Part of a small language model's weights: tied embeddings.
MLP neurons of a small language model. Each row is named by its layer, matrix (gate and up: input weights; down: output weights) and neuron, and shows model dimensions 48-143. Each number is 500 + 40 x the weight over its row's rms, rounded and kept within 0 to 999. Numbers have three digits each. A neuron's up and down rows have the sign that makes its largest values positive.
Before each neuron's rows is what it responds to, as a language model described it from the Wikipedia text at the highest values.

Responds to: Mid-word fragments, review "called"
L10.gate93:531516483454426461538474461400518517515524537508537554488554548489528527547512503514524452519494490523496483527502482476521604525501417474429568441429486474486516517481412532493497485484559443474541477570456415466535458483569476467456519538539441466492525464525456548562505481555477496492
L10.up93:556451523436380497514463496457506459513494513552538454466522426434524505479484557490513541538525476510473445544524458523523545479523482522479545492462426474476547483512494512508460526466487556523456533510503455559549533447532510485514548440453445434553487438517478545497541477541557547502
L10.down93:529485507485512450518512523526572447570428482427532463462522474454527475480474547512505535461472498481530523494502551504475459411459574503492476480511486497502464453561462495528499497479442539475550466458508481535419449470520494591476441541475452455578470471505563568457497421494535482435

Responds to: Word-final suffix pieces
L10.gate297:488509440493460543449549442476481523558537550446502527520504554451502523470504471616481530469561419501469503529448440427566466505501521526527472513514423571506525464525522524521533572502492507401515454551471501483517461501572518474471521504495510495564550448527571517563560471500484576516
L10.up297:485497435506513446513518490500480532513478526445538529448547455564432488554485482564479562463556519490550558482489505479460585527464549395418481497449461517427496543513525463509454454447541512494471534549506507484494456545548498491552533549551530563532536451525558454484553534485488486547
L10.down297:496456484503485436485530608498525506493536471449507549531498487521497550519458474495525473574475527467546450486505508505570504508485447476444537491516538490556499495538481478439521515569469509437495501478496496483534528522546483462600549478554475492507458539484443491545462507371496556619

Responds to: Mid-word syllable fragments
L6.gate311:561478445429485440479463529453513534501442488540507516469515505539554526494510441460511475477539551489439554518469537533511429461539434555493508486533491525609471527516524511528486529500499397515511505484450528541468552511589457433429444494444472490530439462553517544499504471513518545535
L6.up311:531453573496430501507449555485545499478556479483465511511435479454487465521497572506498531463490516447399528470463417511450476569491517513481459502442572451467546541517455593442526504561499512529478531493506543480447469508404393464465475544473536532513521558466525538505474532462458529453
L6.down311:580442397456437471518489499534516524525473542494439500391490540516630472491539439484493503469482544529471502526522539543488472563536454513443473497508463493487455524565531520531504491481463487520515466475509486524488563464460434444482493450522517457523479433503456541515416484547552498557

Responds to: Biography and infobox descriptors
L6.gate352:485490565507487474523528476489532583529492489477507478554577522593464465560525495501499563489577451529455509519465497433551499438487451469529434476497472518488542490538429569457475533526503523516582444458529533474498555448520460487461513438496465516569500406501518565524454463482462488482
L6.up352:501489517484529562460527579491435487548540490508473422506529553482526485488518497485499517523513556535522478550519446526513507486522482508547474559515530539488484521522478490491436567491472498526536499603384524470510478461579524542555413538449516470431447498491472463461512445502518485522
L6.down352:470487494463494516548423582496454529443501473474506445568512507500490577507520421501584555520569453462484512587476410507616519498466459522519492516461465538555516508492477522522543483461437485540583520512503572516505511463530514553420542462493492475441471480495492503494429563542548514507

Responds to: Word-completing suffix fragments
L10.gate176:582466599540482496516529496453532512508484411462486519559515483475548474531572511602538467467532463535457471509495440528531524544481526485447535498447579503463468434492556499483566485497524512452454532474433449487491487475471535490527478516537431503501528476495445507456471505546431535521
L10.up176:478446508431536503463505549486521508475544532471449476441535464437506454552527512497537492457476480424544489506482465518456486472453495499488446524470566429480480492508536467492575519538562497506474471470526517544453559538513499572461543549519509569584492437427445423478512520521497548566
L10.down176:479487507530492576552534540497530490452479524585513544484548510460546536520456480493418457493465486438491510474486524454507545439470447571486580496546443512542545534494487482493564557487442576467530428553537483463515495472492407500530561495437491585488540495514514491505552550543515578511

Responds to: Mid-word continuation pieces
L10.gate18:553452502518460446502521496500539458595467493495463530590536456468553467493548539507512560438454492506493479548474518460562454452568526514508581541466450529484460476510506510515401504482507465508457442471451460493482546536459464462548452487526460539439450513534460540500480478483569526500
L10.up18:512420544498475457554545562565484546521510542486462529472457449497444514536510612464488545459558475482461505499537463547475495543471471441519553451548423548486530472488462524495449532542457527541470434548548523595505553462478568477484516530481521509489544518485473509502457378506546523442
L10.down18:553499478491452485524514516454455509504523499558455547450507516586479506549512454484495522550548474501441478432438498513610524465528442492444477577538478430499554491428525497494509489430459535485505521472527493554498403511474539498517488512500491517477485514528509453493481464552493528501

Responds to: Mid-word e fragment
L9.gate323:502458533526464445476591533449496540567505469502507528486483546486511444434558538519473515469480494495459449447500477582505470476521567530471531506492499438484516529540485542582477488528519465488515469497498515535450475584528490447539511505426487572525565506538482521436498445540482514517
L9.up323:514477435572543473459517539393429465550434486529530479590498475537529479589560457549435535499479576466571385512468493458486520424518556479485509548553523416505507499517492498534470505461466489462451502508483522474505514493470494441518495463486481476419520477458455487501500493409529506491
L9.down323:527531467490459477490579536539533448478468615545489529493544509488539504517429451458475492482453507498452526494500495466524403443528477464428520518505517500500517493469524538511499497488467559460544459502465441522537487496507519469532478450467534551545498462406518459491404514497551546490

Responds to: Word-beginning fragments
L6.gate57:550508441550492480458426457502537516530561557448507450541500542469540494609450470559482544511547526506558424573467488483498500451574489483536531463515480520472468458519459463503462522533435512496590477522551528407457496561515482500473475526509487450558515468571541572512473472483410532491
L6.up57:477471404469456520479450475468460534522527500513515444569526518457522539521540424593506543521544488569471411545494433584462444516517517538530495528528535496505540448504492490506450522513415508525610429475499480494518567562515464539497469546523505483597534529573588523467491486492471462501
L6.down57:493525445488534497528447435457484498497497436510559503524553450514531556471516538521573563571506502486482467556488508473479513474522442476550497526542532459507516493539466499507480482494464541510510461545571509540515556489502546558473488499534549484552545497566514493526505447458539500429

Responds to: Article starts, mid-word pieces
L9.gate220:468463546463573482462537477504503587491551549522511495428497537499506472456445498486458498509549498505512559524526443459602509478497476487490471477462528472465509473476493454527456538541576464534518529463516499546461488583502539547473489585443401540511446510496554526576469522511441492501
L9.up220:531512510430492511601509512473472569482446413448423517507468553463495487494592486506435560474537498514480505479562519541447569517453490528528480465546486440514568440528525486458469457519502445466522498488523406474495531464526512484555433494557497507491493484528536538547457498479474414456
L9.down220:461496485579572506556507487519550421455488470522461526470512522456579550486521521528456507508533499490440401546557509538477536511520522507516508442486531482453587461462497454558484446487464388499487531522500452509464459449530448550558565519485470485450436498516521535451480469519494523481

Responds to: Split past-participle suffix
L6.gate127:482507521489602608435532469427536552490533511525470437511532539509540473526516526585516531453441429441457562495486479520514493472549483490539576520490415494455562462511490478478471497514460513493476510517574524498484526488460512489443505427496486534600497439536508452509571465453482493490
L6.up127:510521544458499505493492545476499463559496489504520491495472525522495485452557489475567532476507484566514548497460483563446522523553546475595538455551456497499474486463496513437516533495450533456531531463408508532471448487461488425527533472520476498421446374551507512454512444553525424440
L6.down127:411502490509544473476485534488499535504456458568568465463485453467438430512489535549445512531460457523436511512546454511461580514535470437486556557544550557486457509512526435501532505457484482498450432549487536489419459472496496520467508509503527509520547556526484434498480468481548467457

Responds to: Mid-word completion pieces
L9.gate293:544554521511466534418483506524541513518560570504490544497564477570502490597455527579502500498503496450452555480441530469574489486460461532475533466433486492488535513507518543489544577493504493449492464540530453472508497580524599487429520535478540543553472469477578453516411512551486509502
L9.up293:487461436465530504462480516519524529465478453491484467586483472468477549383492493526492532573475481524536508548524471558448482484456517590451468466550499462493580483503496553547474424504516497484531572480549429453490505537482541457516588468496482549508495524490432489489482483590552474514
L9.down293:463481502505527470514505487482512454448456456537488498474521498449524555526467491487516478520566547531543433487578524502494472502508499485510468478537481543454503509508540489473492545522482447485477530468424454485519534445534443494515492536528535464444518483547465550471454558549458455427

Responds to: Mid-word "en" syllables
L6.gate314:508489489564513483508509455464517542533439516508442473477540546492486474515571501523462538465493461504434530538491397564521476410561508515532521462443523542455468548419504489506465504461453529476492477445502484501566533566393540478487513531466566505474481421490437484529483493495462505548
L6.up314:511526521469563515472526435482561550468537526478534481426540462487522464489480542481512527540479468511525523466465496562558466495513474517455459491406507479417470458559604500448454482454558476453493486517526457551543513431491512502487484500474521506463534495439473450538465485513560510564
L6.down314:498532460502471530547480563460495540503464452497460458478451458520460546531573566467434512566433526516482453455495496477498495534501484498538418562572516456515546534518488542560511474492480548511527496396457471521468510438559450542481590472593524495552552493502469498477555522572477510495

Responds to: Periods in structured text
L6.gate318:530462524492514496530472465460542514500523523497546552418512615550559471522529472517533585439496415563578440479462419457515489607546545527504438467497485521468584461535488497578489485568464447541492474485408536440544581530533488486475528451585505512553521502513544509556505522556477511508
L6.up318:511471449507442468500541538481510512534565505584504465560484520549452523502495474501530519543534453526563445506473495513524495513456480441529498482493522551570508459510553528485531594543489450510505501613536485513494472447480546478497474523481527443502558491538445471477444467500484523553
L6.down318:471457468506573504535480514509533546494531551476481493568537524545480535496407487499539466524563543452541503565453500484452517464491510511506519497496479519442513468475503563504512537597480480474488532489479488442475554510516540534550462506478580495492478491523446462511460464453466565493

Responds to: Mid-word letter fragments
L9.gate29:477528453565529476570468515485532472534474604575443524513406477532467510434524473477460500441516465477511464493479505486524476491492482525474495526448509459501497508449490542454501492510544463555429467527502473521519515457488466512500478487483504490522547506466547491466553527419459543481
L9.up29:521553544523546513507489420483450440495544448488494491499485455553494544486448495519541504512568564515578515486530501413552436512514560495483507528479539516459492504546467482494497440452539566537445499494484491473438466470517448483513508483485528468478432473484560508486522462511472507475
L9.down29:515449542512470477517533542544550470531489453506592488496487408444552525571503466484494529485491528512507487499497495511527524523510525559588534563456524460588583466420492464552464475516562492527521491547558497436511495513502471483494488552408430507478538490515464510535492522535501454441

Responds to: Medals and career durations
L10.gate133:521499472541517466578525526460448501528528499493445541564517528484503478467497454534461552571481553525511465508485527497527508463483512457575411444482532545524502517541493550525460540498514452500540503529440473521476540545500426426461464517531478502483458474474529519497493449525470577556
L10.up133:511472534524457500543467569493537511486576520514469521429509470519475495454526485497492557467514530501454452513471490468433615522492464492560463542484549527490506415469509505534457532536489458591479522522473458467532535449503442422474512463503515488537533526504609519443557486576390481518
L10.down133:521490489515471430489458522468475512511503443477515500475465444495487572484518503500445489536466564600475405470523501513556529505507468428568490530499522475492521471472565474463520527531481548489476499438423477553461527475519487525502515462503460452563467472468508490457460443508557549489